From a checkpoint of a small transformer trained on Wikipedia: 55.7M parameters.
MLP neurons of a small language model. Each row is named by its layer, matrix (gate and up: input weights) and neuron, and shows model dimensions 357-452. Each number is 128 + 32 x the weight over its row's rms, rounded and kept within 0 to 255. Numbers have three digits each. A neuron's up and down rows have the sign that makes its largest values positive.
A block is one neuron, or neurons of one layer that tend to fire together. After each block is what it responds to, as a language model described it from the Wikipedia text at the highest values.

L10.gate756:106145116090112089154095103148105186094096188135090115153114201160127062092194099162168064172105074101070093100120111157177126145160168182130158124100109132114128164128095127144130109086154184076076131114121115152137116120151140125128111098148110175172147094135105086170213154127087128138
L10.up756:143090062150100116119155118144052111099102078115164084139133201170224085124175159136141091160105139109085149137158123127156149105152079151163114116151113111141158111117077132154163105109098167091122089116115155141144152143141109126106151161086052168106159145118153191093135177147171113117
Responds to: Digit chunks inside numbers giving quantities, often after a decimal point or leading digit and before units (3.33 m, 5000 m, 122.5 km); also dates, times, and quantity words (hundred, two, more).

L10.gate451:167086096129151100147057108136058182151163153174208173139157120123148123107125112145153145146109116135150146138124114106097086121138119154085074094155105146139119171152146132150142146124098110141138121160129176108095159157071155090136110114138130126173110143088064141188198131111158100149
L10.up451:123089128107101146141114146177106168088133130114143166115221112104118128070103132155124134130112095158139177154190108136116094092114164104120062094192125108139116160089131130109113160094144111088100079116140173125154168107171203161202073186131160130118072085127137122123131121127135080168
Responds to: Spaces, commas, prepositions and "and" that come right before a digit or year, such as "in 1940", "of 200", "and 76".

L8.gate113:132132132122078161085105096172136084057116140095113161148163073169116154124092066084089088091125135195127123186114107070070087075136144054159111126165192151200169177164160120159174125082197102140108128135150083117158128139095089117172112102108100133111089098107199106172160101160131180081
L8.up113:151114156129131143088122069088092156072163080099174108132068135214138120129130149139171073128116093156120086164051076132134129128208136176109174114132144118102091188130113140138111109102110122171102159167085077158142143139098124074098112107109101104177133120129138090175154145132143121117
L8.gate168:132125115109132130147129118163153128124162151164172121157109130116131165138165067107146112099113073111134117097103059149143153079148108158055157138073135138184141153121152092195147144132172119104158130165174138211089120106140154159120168164110117145128155113103137116110152081157052103130
L8.up168:175104084150103247163061158120150123166189100122147135136133155136152101140131144120104091099194158106164157109178103085218094101118111120073111178128072142172114109189140111121091074166044162133117116059176090149104108103096118151116163118141135121100132097119164171089084061110108110107
L8.gate306:113157110111146124129119231131125109136115144151150095113135155038129166103116131151142135123126117131081081134148142124142114109158178114133144102143096118144097126109105084124152108123168178141114035128167144170055187136153185135113130129151189072125154175099129135116165095152164070191
L8.up306:150111124107124151116101185055127117124156097119094156115166121104151097078160105125100136116089118099089171136110143172113090090159108102173138104135087107160124128110115153143116118114118071158109112197144161157132149219127211091162125118117167079122126128139105097148101157117169161147
L8.gate885:165099089146155143120097130132109176118140129108159146084126096146144158117126134162212160130157129171109135116108120179058075063143118137105096134137098088153105123117129136125171062070037117069065129140183151152072181139151129099134129101153097121142108106136143069146131151112192106100
L8.up885:151136099096097097138107140152152145115151114093089168099116145106168134113080107108165113164112132129101090169143080112088110143067118112107091111142159115159121137086163106187191107090121085121157099127141114133092126076047107079172130132134144131124189177084074092133131066121099154159
Responds to: Prepositions, articles or spaces directly before a number, especially a decade or century, as in "in the 1830s", "from the 1300s", "seasons 3".

L12.gate20:144116141134162129111144193097183110079074127077176100134147139103159093093109170150047117158135129115081157121154094185109120182128205135177109108140162090079128110150117108117130192159148159104149113168065150041139146103114138109102149123139143119140160168141097161166121128087104117191
L12.up20:142065152199110119106112135119141115137183139143091110140131135148110083170136200168148090066147207111183149179156154108141083138100106174104066124106111131106169119103141161159103116108119073096133116085124133149175111166089191167075053112145165183162098107180107137151137108140092186169
L12.gate410:076169147114164105060147052129125086171134118098146083139096132165182145135136125134080132123136086092110119140118090167170116096112184131137088130155141171147123127140128104119146089103116080086132130125092157117151122167122148114123191148151098075160088142158121096167135129174055158152
L12.up410:191125095122105123082140127123086136135146121105091112065166161069186149117159099063099078167116149154177047122081117108122128130092170142124160096091120142154183162154065093173120091122078093163129124171167131145137100056054104109101111077183172143153101171077104121126118079123131135124
L12.gate425:089141125173202141183155103134091164143097148123134127169133049138134145089149111170110170149207162149114139132069119146141122126110179161119143143130149126146093131091112131076165130169179168105096127145081134095131094137168073130094154102147137151127084087124155171149110055097112152188
L12.up425:114115091108130107077066135107066125115113147140156134064101128135110158062119121172154098139129159144096125136153053079133138122136125131157098120162093137095129174157113131144116094124169173109106124104104097124177089117117114108140123033185153131158105115149124138145115115180141134124
L12.gate485:128157124186126071106161127077063150133156104114119128120112187117145133100096114056170142113119102098071169148166101037199144117097159094163170198122104141145173155115106154118123116146135095133182105177177118163090106116084116103084142130170133089157079143086166097066135147137106160135
L12.up485:122155086150181162087094091133157184138092170074130151135108169136171076129109147071078140134102104090135143129080113191134160105170090186115148114119167101112154105171155122076192148089114117144167063142136139162136101129145138127163067130105121104177100147115171115126157140141159105109
L12.gate487:128124107146110070119147117183117111081163120131104128085139119164113110213100130180152169133143092154112125164173143071146153146065099109172134127130121079129063092108159054121190137162110091101108176133164107133136090188142147146134139127111142113141088132147131107160093130173146176139
L12.up487:105122112214170140103116099106124149134148170150169073125100105130085084169161098127182151181154048128142128081165151171122108189098070146157104132136116159092130103133141132146172071123140119111105180165147098107175111175128061106129167114154118103134132119151170072113090165147111151150
L12.gate636:096085060154146120132089105189144159123182160140115142124172123144161062173163181114066153098176145120107136150186092159103111139102125133108091122101112156076149093126122141192120104157102048062163171117076083163130149075172123101135138129106173106172101120112161130088097084148124180203
L12.up636:108135124173105152145094125126107134107153126102130151059104113103168166139154152155113163116134155204124112097124065144136095112083107134144075145076095112116083083107070171138133072114109114092182215112115150133133102159102159109103159179128129129149136114154160116149117129178174133135
L12.gate663:074105186136137083086173090148123170134134138110132156115148111079135117082113100106216128090135169074077138127119069096131130164115147083152086196120078112157093082140167124133174122093116140095165093105131095104169145112130120100117117131115142121156194113077135167118137173159159141183
L12.up663:092090142094113124140120164158106169096101123108109125108154110121175087092157181121151138096116105114149156077117073149162151129022142128150110120160081147111196117105141164144174051097106150138157120175149119103070127069131138110086108142129111168162132156095091143109105180152161177134
L12.gate701:129101164177107174094079102101115124103103105167127140103186131122118162075193110155148148120138110147140145119103155120173124134127113125163095129142131149081180148132138121124119149093175082094143112147149123113171086151131146106133182142152120161127078177132115131146194136140103085181
L12.up701:132152192151097110182172136106098114091136138125144126162115151093109162062127146131082094171168125121053159126101088102144135154133159119128103177058106122103174108076096095084105114080131104114110118144133100119074175169177117121097049125143116095097088167136151143176135211123201148096
L12.gate709:099077144112156135115122153097088113135162139161111196182159167176183204085168149076184135151146117140125183140106175107109103116136127145132177169085150160170139082131096096151161169170144198045116111112121130074163142102091079113151123125169171147175136109159118111130144117143128097106
L12.up709:101136129181158047119110115123132151069140074167053129134093112147118127078153078106143152107153112075104176149056118115175090100143153139087104083134139059132133078079171079163108143152109102068154158092114096167117101109077083116046141172130109108155085099109170104148131123142076073078
L12.gate746:186130143126099133151076170123110083132170092110158126106156117124099151116184134133111117164060149135084096143159153158159142167099128131154097148175091129120146166135088114114127113152131125150169082172112103142130130150131145133134087088199110089111119174110144124179105134086108112156
L12.up746:095108121190066089142081167147052116081119105075141116172132122137074113103132128113116118135158094098134102123097110121205107130113135167189099143150116118112138132170146163086125090100103127146163142142148099153166130148123130148146107097147078163179090095104151164128089098177091089116
L12.gate805:136108157208080118118106077102086108120130145103152126153152100124095103150136136067148146104136143142152096174093129134145113120108129107088153154099149158072226150079130122129175127131135131113115108104149071165166114131087155168098134115152174142213143133123142210145125106152131140073
L12.up805:147069165141135132131112101147118078131101095162131136122185102140117220145147146174109155053125134116087118102145140110131121133075114068092093094130144138169108094101133121079196137101089171127177105101137092131112151100103095103127159170110038077154049183130123095118122087117053141150
L12.gate857:089092134116127115150018129137164113105083104119122142103136169151153125113159135138119132153125133110070071117064096129111112162148152156167096116138100161086163155190173095072108123155077113129145135162180147133132121178128134120082089075093152029097140082093144104151166145144145149131
L12.up857:095128147144147079139130146149136081087175066194106178102102136224138166129145113167088101110131125103129145084140102145143099164060144114143150138115094144134195102078165106160119154119080167195074132078148129102155150112133101142181170109138163107119144133127130086127113123126106103114
L12.gate928:108076139122198164067147108119144130137107132163097171182125054185112180149164158142137184123164129139125131135162166167181139143123184106143080124192140168073186138096121102158103121118100069155130132103098124133119073122105047146126180112131133103126072132152204153165174098167143154138
L12.up928:133123165095144150136174064097136106081131142137110078102142078116058109101153141113101120101132164160143169116115145097160148109118171090152102090181155124095171155083111120150134160109108161138150167133172123127155100097075104124168099133182103146137136064203200118065161140180146061145
L12.gate1031:150121126047106073116121112132108112091171113112122174113155076148113136071209119117159149171139091141096129107166117125215066094087128135088140121151178112118122144190131125166124143129156096109158151152204098090204179128124149110107149108127152119172085131108162178117132114100177088184
L12.up1031:147185088156126146087122140061171136115093127162173165071130123175162150129184149141119174128116081109091128131169098124199060074088132153122181096099089110059144141095127129134162167092170138090132110111163113109136190131114135141132153086145136146138071150115129169152107078113083140143
L12.gate1102:132099120170203153114151136106104109112133152147103108071113110107193115132198154140109114096173106114104113133144129187121164129172100125185108167088095166116191187082181116178126125092124099119191072120161115159089104141083076134088080091120130093101119175127135117137086102117122162144
L12.up1102:189133050098066143100113157130148116061104095103189105107108120115121126109167120126106127129093098134119076057163075067142095164186121100098151129113102127051131140076169114158140173141184159165091119118133153157047128123040122101158148116187154158109134141145115128157131135104130128123
L12.gate1316:120124135166085084048100144205120099081108132108119159072175090150065127070195143085123134130181128122122121105145136088188118115129140155114164121117158133132173145151142145136147153101184059117185178144093179144155136125099119109124144095188078140185134133175157159131109121168094131079
L12.up1316:135154073123174162149170115150102131097122147146145145085139178130133148188179141121079156125096158144130128058124153102118090131070148207099125109116119153071154153114136170155105156138157170143102098156091151133154138170096109136128143038081188138130130111061140099140119097133166134102
Responds to: Forms of be (was, were, is, to be, been) after a person or group subject, just before a passive participle, in biographical or news prose, as in "he was appointed", "were arrested", "was hired".

L8.gate483:148174224152121072120101172114108169133143174141168132163141167095144097069127142117134158192148183133142089136120101096072086055150058123127139122128204120123182115103137135159173115088102092085131104160123145110066109171170129113086087110137132144110136101071155172165175157093105155090
L8.up483:138153162137153164154148151100086088142164103167110211113146112150056093102178174077112130108146131120133153162113117068118100089135080157127082033129125155175108136099097154112122140147184171118178114142127196104106141126178082112138091088177213151157105075120112140141141174130108123089
L8.gate491:163151134150142126179160076150065159131121138114158136159096142118147092100149127144129127091148117056125109079125113113195061123110110144108113151153153104118068164121139176141115139136101114176135091172163080165109166121169096153132152071161142177141110098104148171106129122086146158144
L8.up491:077146181090112070138120123117128146076204108158106109161184127139169130097139099086124101116165102106124111124114134126113073145095089127079122146130117133173129162154145141121125107090163099139210153140152114094100131067191115161166150066124126050147174136125136094132120119095098135126
L8.gate948:112142157117123097164191117216146129106169123174092117178114086110089137133170121034172092126145115125100117100113062117154104083131121079084146121113086144144169138192143116168176137151107061129145061171106086189121111139146138116158108141149166170118069149095130140115163156140126111125
L8.up948:070113135153094087189166120094093129097120116176148100039142133090109165182101165188171131164177147088177127125134222055081107138097024137183050145194190105124123136109120144122157060187136087101116126142106162139156110149106133126079146136143083102164115208121162112132118134117120144103
L8.gate1252:130143063128113130098082085151085130129124151182146176155171132123129067122076160126122148100174113100157093129148144137198099112140106155102156091135103063132128120156137162091058113072106112122188091135124109129151129137088152201139150121142112064131146137103162175084133160102151176084
L8.up1252:161155103104140136114114127156061132121106116088081086068126127107104193123103164125095096137132152107136148180154136110131112160110126130098113154052139152136181134135092112068125131146084109161095113099087109132156158143119151148113116094127102120102089169121119182130112122142109143137
Responds to: Auxiliaries such as was, were, being, to be right before an expected past participle in passives, e.g. "was constructed", "being developed".

L8.gate228:080096140163133090105172154086086110139144150140132117125138137112118147152207168147129142172148128112174061140125149131162164154158154137139121095162097044108112138167090162162141116086156192143074143158087131142097138131114078095100153121177133096104147097170149126121048131062153099152
L8.up228:188127129125104126127138145125028121076074143128113153125144121133138092087147186124096166134137172143067173131143152097093135096114123096145103042149060130119228115169102114135175190136131114116133102102150105156140128151122096085201146090117082082155050105190098103069071098153226127132
L8.gate277:113119114096112141133141205135107115115169117172141129140129117075165156057209184119110087132132111079115063108112112153149140172128094180090140079060153169149160170103115109155095094163116131128092138121123075121114166080107111135138116111125121093205128141114137089140105137122145142117
L8.up277:108132180164119110156096130115110177132172159123125144134134104120126179060148156042104127158144134074091077119162141202103125099125107112098153041132125134100065230096117137141159045153100116142078125175130104101134142134133098142087131144124170091225103122121086113136122072129178109097
L8.gate916:109086158118125177138157123147149131145150122121142117054140157110122141095147161113153100156129098126148064148170146140116158176112109092179160160102078090060145201138169142156116095174172095145109124157146080094085149106152092201160186153110097157172100144183120161155167137104101136140
L8.up916:105123125103183154129111152158143153132134147154109173124123189101142125097133140121143046118160155147155103135123103113145047157147095154155138169111088107075097198163098133113155094127083118115169120129159104102103118121111126120114102100164174084160173112098110176127133117118137120167
L8.gate1185:114113120150171121156119130113054055166083138130178082116112149128154129108191104057112136195119116134121155167148142163144109103202133094132154154156069104112138106165084116086144196128189134148088202156125093117122119117180129144141089190119092089154154141135134086118191101105096146169
L8.up1185:094208126085134104143131129080118089125155088090122112107128158123166145103121113090037174116150144079151054148105168138158065129170178091081151131127099154112140152103104105103089120129177158136087081122129140123113080105113113135086133141095119107150190147122130087101170134066145053140
Responds to: The first digit or word of a number giving an amount, often after about, over, or £, such as about 45 miles, 33%, £24.75 million.

L12.gate141:160113119124115125178132116075121184167108116130150130193099130141171108143132099098165140091136106126150093083150127106103106120113142101131120136094149176103134167170163105156175068068082147088114184142129139190106156118119148130156106145165130150100087190120091108102126107094179129189
L12.up141:115130143109150114138172124114149177152186075194124100121124179151130141123135127140115116101113140149162134109132143086105098118038085089119101092054130143128117106075120126094157120104067117181154145097124116064056130044097086129139128131178112085098102101142168161146134148127111147157
L12.gate171:078085162099152146136159148176117138138149130163176137147143072129080172112110132163098167140126096133069096190126116174085145129180160109131133077163077160213127127148171161109093106089091127083130088151124133126172120133094123046121135087126157152070154059124114122150135161124181148113
L12.up171:115073197093070111094101078161124126168181061092107188150130134141127099116110055100133143065103117204109113154128160147119150108117156209132167114083099161119100076127100199146058097127105149054157158102119173095184139118087194096132078143111134083112116028096123162176111123124118185150
L12.gate178:139063113166114108137117185134125109129112110124158136104164125130059179173093124186142103149079143064123106178108115096121134176104093145110116089145134146153094134186116134103184137110185039118169124151112151148077155148148167122135106155113117147157163115129105078169106146052171126136
L12.up178:145149135130172109163130117123159161076120094079106157124180198086124133120101085144110091128101102118185089109112124118143083147060125094156083078080123192159180124106108094097100084155097101125110105125071122130172117109112173113138098171113101113144126098142122120077142128098157172138
L12.gate335:169150165135119129128080196203159143156144162148147147115112166071145112130113082106112161156118075151116135083166155108117125099110143153124141160148148176170174150157140101110167104125138122194148097169141131142110175150072090122124108074110177132097115135146114120105056166148125137114
L12.up335:102089174136076073164083158153204188165177154126112134124100174082126137210181106098123184030078116132149208131117211115114102104166095092113117143077146135144096136141151161154116096166112171101056148137063143110082134102108170141165121160187142145187089093076116068154120201133115141121
L12.gate345:136125119061162094092060074124116223133155133141137146086112133131125108185107117112109146135066132091097135094187102040160163168141090135139119135149123076136181100065087169077084115109143105104103128103133154109125098148042109136095170141115135133114188130111136147100154102116179178143
L12.up345:134102127175173128107216157118174127101168196149179075122176112152146208081114122156095146066051074182123135160119108154099115103124158187154181152116115087107095149113099118130082173175095096138093075097073147120124092150159177141129211151093127163160074147150143111178151150094138103154
L12.gate573:120162128162099104123133083141089121159130106149168163125139192116078149134146136145102123076145146108111161111100111084126156106087125094126154164186161141143145158189124127120125154159159132064184143139093102069177123059152130159101096144051173092171108123100163099161168159120152087139
L12.up573:134118180082132094136118205191189086124124176184128117107155161094121162141128168117138115083183138136133162094145142113121099143128095086143103147126134109086105164154170162152072166123128106146151124129125134142158169101100154131166174131146180071125105143126034091157162100086165140104
L12.gate644:099099154097122121076179070168114173129101084144136143137167177154136173102143124150147122108194154159170157122149191121097150077133127116112152153116098047127117114106125089094164080080176110168118132092113129174123134099129094189113136165133128105099086157118101119055161172091138137155
L12.up644:113162132161093110121078109136156179064113181158114093144106128177128099145121123138115137078128126100082142141149122140102103144099095182101101156064116119180125112093131172149133139071129096117122164123119097130125104116102146110140101064101132093132128147109129125090116172176154120153
L12.gate677:141098100132121090117081115187093178072117098203135145112145152179123148130122092184077133136098103117133154193126131157066069058155161128141082141117176087106141157054075153097141159112140150140105127119123148126098122147140156091202148163115156103169099127056093148141097127130164191106
L12.up677:175158148131105171146109079204121131169133098143142144149171156098086145091144108122159156136123113134198161160062117145137129113153093124104124108135103125133156196121120127145142121148171131105148110152123169175115112182080190159132137128110153112118091146141079135166145082118120122163
L12.gate1038:157103226098128129138160132055081148147159128105108137130101145122141132166140077121161122170137101143132084182178155150139142098165117087132101154142130136199184083139108109124157111155075143132132083154088120119116139160105093096146136197118134124177099154149128112081105125100162150139
L12.up1038:140115094131111099164092146103171109082170111118158142189163088141105061117174063076091148109147134112145118105069151190147113196061082137084150151113142153130123135147110132111103158123123137128086122104161164158142121113077134139104134139112097079167169091107068096124117127129165151195
L12.gate1093:134052103101151044136109179121109137170149145151119137159164111096143088139113106144154104107091123172154053197107099162125162100145163126099150123118113081169154079145128093087172130140106112128096099130148187077132125091132125152166138153124119133127139156109074169114116144143065119159
L12.up1093:148096184119132128181061164122142065135105107127127190086107173137089177104124166107098214148174143132119135107160109150173096104160074112131180133107127141144142112176137204098127133134224154162146092113185122127127176135100097121121193111118105158119146140125076089149163121117105172151
L12.gate1112:110105153086137177121128123134123181144097136170094157125213128127114143132151080208122158178194096193168099148108139136069126094135148186109099035175115136127109128150113166102174146126129161100111109192108166175142122114090132140097123151116067105094083111116080085093120197121165133097
L12.up1112:151150104139178080128097069079083157153106187159109188099116128155132106147045126134146126147110099119151151133137101110172118088177134152132050124155160176111129109107103175145098151142173100084115150136122183128104164136186114101149119093089141103131095040175172143153104092174091120182
L12.gate1130:066093154116117121125169171162039161093128135101141121155158127143137119081121125112142091071127134105155146125159168122161147105125150126129088120135138146097131128159080099078114120137161103152119156145123162168088142153105090108121170081164068178148120131091104085106104099143173136130
L12.up1130:144082118103114096135091061103099155127149111136123175104097096153116143113133181064158151099099139151111160123155153113070176089052148127166141098167141158187155115107148162149104105113165184131081167197171132116124115148136085140168103128156112138081075144094104100086155129114126118140
L12.gate1199:172117150168133127149117147169173124117139094130145129155164115139067110070140063162041081160168126191160115091168107120123118130209109189112190153156090116086159116172084168115112170072138127087117068076153147134143106164147185164148138161177095166121147154163144145173113119142159134138
L12.up1199:138121076146038126111071080116111202090080133144188170089067119125130132191152096125107121079112151080189120188093122110105059164185075108108162096070131113121188142108140092112163102111175099100147083107153201081064142103067086112154113177098117133113139108084080150188211114104083089123
L12.gate1213:144138155160121041090158119136100136124107101119106160121188092196102142085086132089142130157140131107128120148130135100116089122089143095084164108162093061138137159051101121185156166114172171144077075102187139105129136152066160166048109174111038135115148182175111147145130142126127124183
L12.up1213:127126157132138132167097115117131142122137152111093133116183110134131255099103070113214202105127149156101141165148186122112146139070143119097115132107128138129151094153093132137143073080165178100114184117172148156131137115108181101151140151160147144070127116091132167136168134161119146116
L12.gate1230:099175154111077167160086131165074192153150134061188130173139108137185105114041116148113173142132132083129157117123171120114139117165103108076131202115114088187181136068120146136130123143164139124125144175109142137178044137146131136148126198158164108086100131121175155189157064156116192119
L12.up1230:131081043140104129140080142118093139076186145158136106136155170152163121150103149074101099157114112060128142063160147113111123131147123132091141106141194113129158152079116139070179161187156077073131147123124132125089112157112148164148185093192102110079129164131095104110141125138101179112
L12.gate1241:089086074110123091117145145098162055117068103168163127172121128113163142184160100117124162062128164092106130146157118146148093116147114157140145159079139097157099114177077174125125196173113147149072082082106187161112160151133176093132187181110129150116112126107159134121093156150139149127
L12.up1241:109145154101140107191125168094161139094167163145122131105096159150152122135135162089080105095108154129128137115099069120128105126135142127093089142153150153149153168155142169164216135127162138118113145066169099104115111156117158103158201204092150104142124086146123039098102133159089192143
Responds to: Spaces, separators and short words (of, in, colon, table pipe) right before a number, as in "Beds: 134", "| 2004 |", "extent of 1,800".

L12.gate126:190163130120145169130131104112085126135116142197087099140090146097119107089138132126146137116109114088133087105104204162138135177135126101171109158050121094088158145115148147111102125154137162138192181129093038156114160124092099067107098119096080135122128099158097141129082098115082137093
L12.up126:098139152139114152113140090119151162122129155148078109111167106069107098086139160092124079201177123056108050113130007146180095157150146147145121120113154165121172101097066144135122167137137108127088119129133120092095142122117120103097111160135112116170131134138164174131179047145157079115
L12.gate214:064159174108178135138120100149172137118172126166102143123133112115140157131177143106159112107081134092110187125142090076128147198144152159160112123176137101151158135106106142118121113061134124145141200151049184142156180104141141174083128144099137131133112097091120130145138140147089154158
L12.up214:096166101124081194118126109142057177142149169219140126104161092122115098173121154093125107142146180126128133175153128081112127139151170158170132160082150067119108157126162135107183205173090093104057139157140173074104120157127106089110116127117124123130089129128189146121112157129121074128
L12.gate285:204107122103164137101112150138140137110161126173190115128139113128133196140154122139130105143114121076115124137168089108118078118161110141171222111098167092150100135111064115151108108097097144038129101098157116145090191097115167130190030127122132132140139110158142137115114097102213138098
L12.up285:146130150137113093120166088101120126086129110197118088125058087175086122138096095045133119169142141116161140102189147149073098122193111091105189130128135140150085117142155098121093111077138133105150090170144144171166132159082155163142091119110027179124095105095130136155137133117197131164
L12.gate388:117096107103111116147174108125132139184150144114157129083030110150093088180180083144123126145198159083142158142159093154198144126172161183131080113131087142121070123084156100112159132209137122079040147154095114145133132152120118143124164155142094084193158125117145167085143155128126177136
L12.up388:202173109134153148178168240144115168144147108134144101073098175147121181133144139127072132117109154124133147099131149088115131160172139089122141105114126082125103084163176128140170084177128117148116084104146043163079188129170154068114148175140107096089143127144160110053155090149186103173
L12.gate415:127091040105114149141138080135126167095090104092132132140129129136124184098142075172117126161096144170165079143121199170167128190105119136149126061114142142117072143094116172135132179176071102156102112169147102110103157158147157110055092119155157118099127089115190152115167026129155146108
L12.up415:183186051111137130122171156113095068153096077100141158143103161122055120127094141184162126117117113132154131181126120156148168172109102084156122101133091094096168132155144090122142199137096171134095103142105101088146154139085165114092105125220133124166175080143174139094145081161161112175
L12.gate473:078178188164103125189136150072125153069120103186205132138067130111159087153145145185138116128147155150101152082164138156160108098172092134120120124118130137081135124135147089115193137142153114142052125194142095114093103139130101160083105107102117140145146138127157125193134173133131089120
L12.up473:136125196109135102141174111151114134146142111120083100182204145130146059092152114133092085151143155072095187140112103138135176168123083181082138095154147113184145188125101139095149076116198188114128128167153136121172145145193168145099155164076091145127106183137137194110130122136140137137
L12.gate482:145153143097127164148131184186145117152134153142137160084122051179130132148097112108057176091102092114111132106139089102118082138187126134156153080134094122117108123101116112127064101059169151133121114145211073086115174120140116172160079179142173099069131190106163164137148115147105097120
L12.up482:136101136134154116133075173130157146152095113131169109152110149158183170127149075130118109073143161167139098075147143154117125171152152164067201085175144079107162081168127112164176072130125137096082135178139161180080136122079123148163131139119184080135107130119181128114085168096160129144
L12.gate594:119103072163098137136121099145119160169156109064155147116140075090114159137094139116134102123118136166095088115158135110106096098154074162135145197133064122167182103108136132077122135127189096119177100134142079172148141124076122104083183138097124158031124098125153136145095108134146054143
L12.up594:087197088115148143098133189116140105157113084117148068119126104038120138170155169189062113080134046094116150138101145109112144144166108146088140136159086090184118130109146077143120135110151190195117126125108124121152153106146108154099157164109083186121073117079088134161105148079180093105
L12.gate625:087172160177139100153154131112126165107127135099094136147166169147098085111096131187018075174160124098153165152172099120120171148147111134161109135153127118118123061109063140117117105093129115119088116057096107148141114159165103170190179142114106139083113129114109110161116114100101134154
L12.up625:173106151170114123082125128121158110130144158188130116145165206128132172174166126130107135150120153103136113152090182130078108176160133103126147179158050117159078107115090115163160235114118139082089111151138187149134126113140085126073164083166073107134159132201085094113073117128147140132
L12.gate638:105134153166104078120144203134092128121120133165190104101083136123154123110201091074138055120097115123160156159094123108120175162149175117175127133133147112113160143124157161147149221137132130143128116182107129152157148131149170161150124186140159083167136118153057076141186141104112147159
L12.up638:165181095132087124145141129128140133175109106085152088165147074066151062128202115141091084100200109131095163155142124115086130151125112117098113096089106130066079138132132167158090159163119124115145149148131114089138078137112125092196156156067178120087125109087068121133198109150061130146
L12.gate737:108129163151161138071080087132133172165093173134167124111167101123199155117192130147072114100149134138141109135144119166129108096169105178156156072138057113090107170170117153142229162089100129069064115151141158167133140092102138128126147147144126161075136147145117122197074137113169132147
L12.up737:067104163118145043156139125173120173140112114138124172154111195141158091135150123106116117101176157092131092115110143166168188184149148125150149151119146110128078134113155132200136150078177113137107115040101100191117078145141120123136131147170093163131135158160145142127116104115111172175
L12.gate764:136123199143195077090145107179089151088132104131113168109103109120146137163148146126089109154136139117144045141101107161163193128123107142166115126146130136166187104118177150094142155120065157076136111113135116148151080141205143128100083088083163091056128111079105119110105130149132149180
L12.up764:108094141100139095071143151130122109156163102132125157183153121144099080128121086138138114122095107100056132160149106138105163163089053132102160114136161170094090170112075121082115142154149100168099169088105115103161169155167128070125111179210142078123245110166159159089135080159124185126
L12.gate768:122079141050118097162110148185079158121176150115121128135161114100197120093160115155095139098111152124119152114154092109116063206099132142121138137142118105146151153155081118147130130074181148156131142157172068104077124113102176139147093141083142081146158146111127109104168166068146126125
L12.up768:123118083116141108097131073116121133182115093186099163203118126145109134153136118159152169133100169131120151152134158141093164125149149097136097153148111099133124096194178133156149114146155189131119139091111126170100119142091149142098176191196110156104096128061199115100132135095153171133
L12.gate998:133112132122142148092094162171151090118164118153158124174168143153078061151194159161131129172129156117111125105175153097128104171128135040124126133138136123128081116134098117120170138125126062086118128052100139109110078098152175077191162074090093129134183156094168193157184102138161125132
L12.up998:085146157124126105138132149144166082150139101108133065161127183124124137120153159108125162125114195120230105131175166124148141120119153105114155110093138137186132128205102112191122142098147140128101103191190155151091169168183107186081077152100181099096150137109161097104113157178089104108
L12.gate1080:121154112152135154172129071150162144147155134174114158160095133158082103152098144131133117097120112099086072150102140104114089064147124125090169100113131125147132104067140129100069153152099097156131138149138155065134129139067099146139141108125090085143134137062114160099103139160141144143
L12.up1080:137114117112137169133107102103127075138130129089158142146129162109136108099140116148120121080107140141122131112054114147151172129141105142071138109081165112112093101137110154132156087127122129088074102103124088127148170168088191164156151134132089075107111101157115151125134101105139138098
L12.gate1158:132112147138117124128074113143117152105119098104101192155135170118131124162153111075127113106111093145176106093116111105078100152138161111183147144149158135177147118136183133140125131048163147148104063168073134132159171110111166130161104119110066162118132162060153130170152125140164123115
L12.up1158:159120130070149133107119059152147124188126112121090112165132098164198101116187201092133083073151095145196090163124122085118177083129125162084119076041095067089117107146116159139088127156151121124156103106113150103110111186129149183144152111169098173123115132122116154141086118156108144142
Responds to: Digit tokens in numbers, strongest for clock times after a colon (12:30, 5:30 am, 17:00), also decimals, dollar amounts and counts.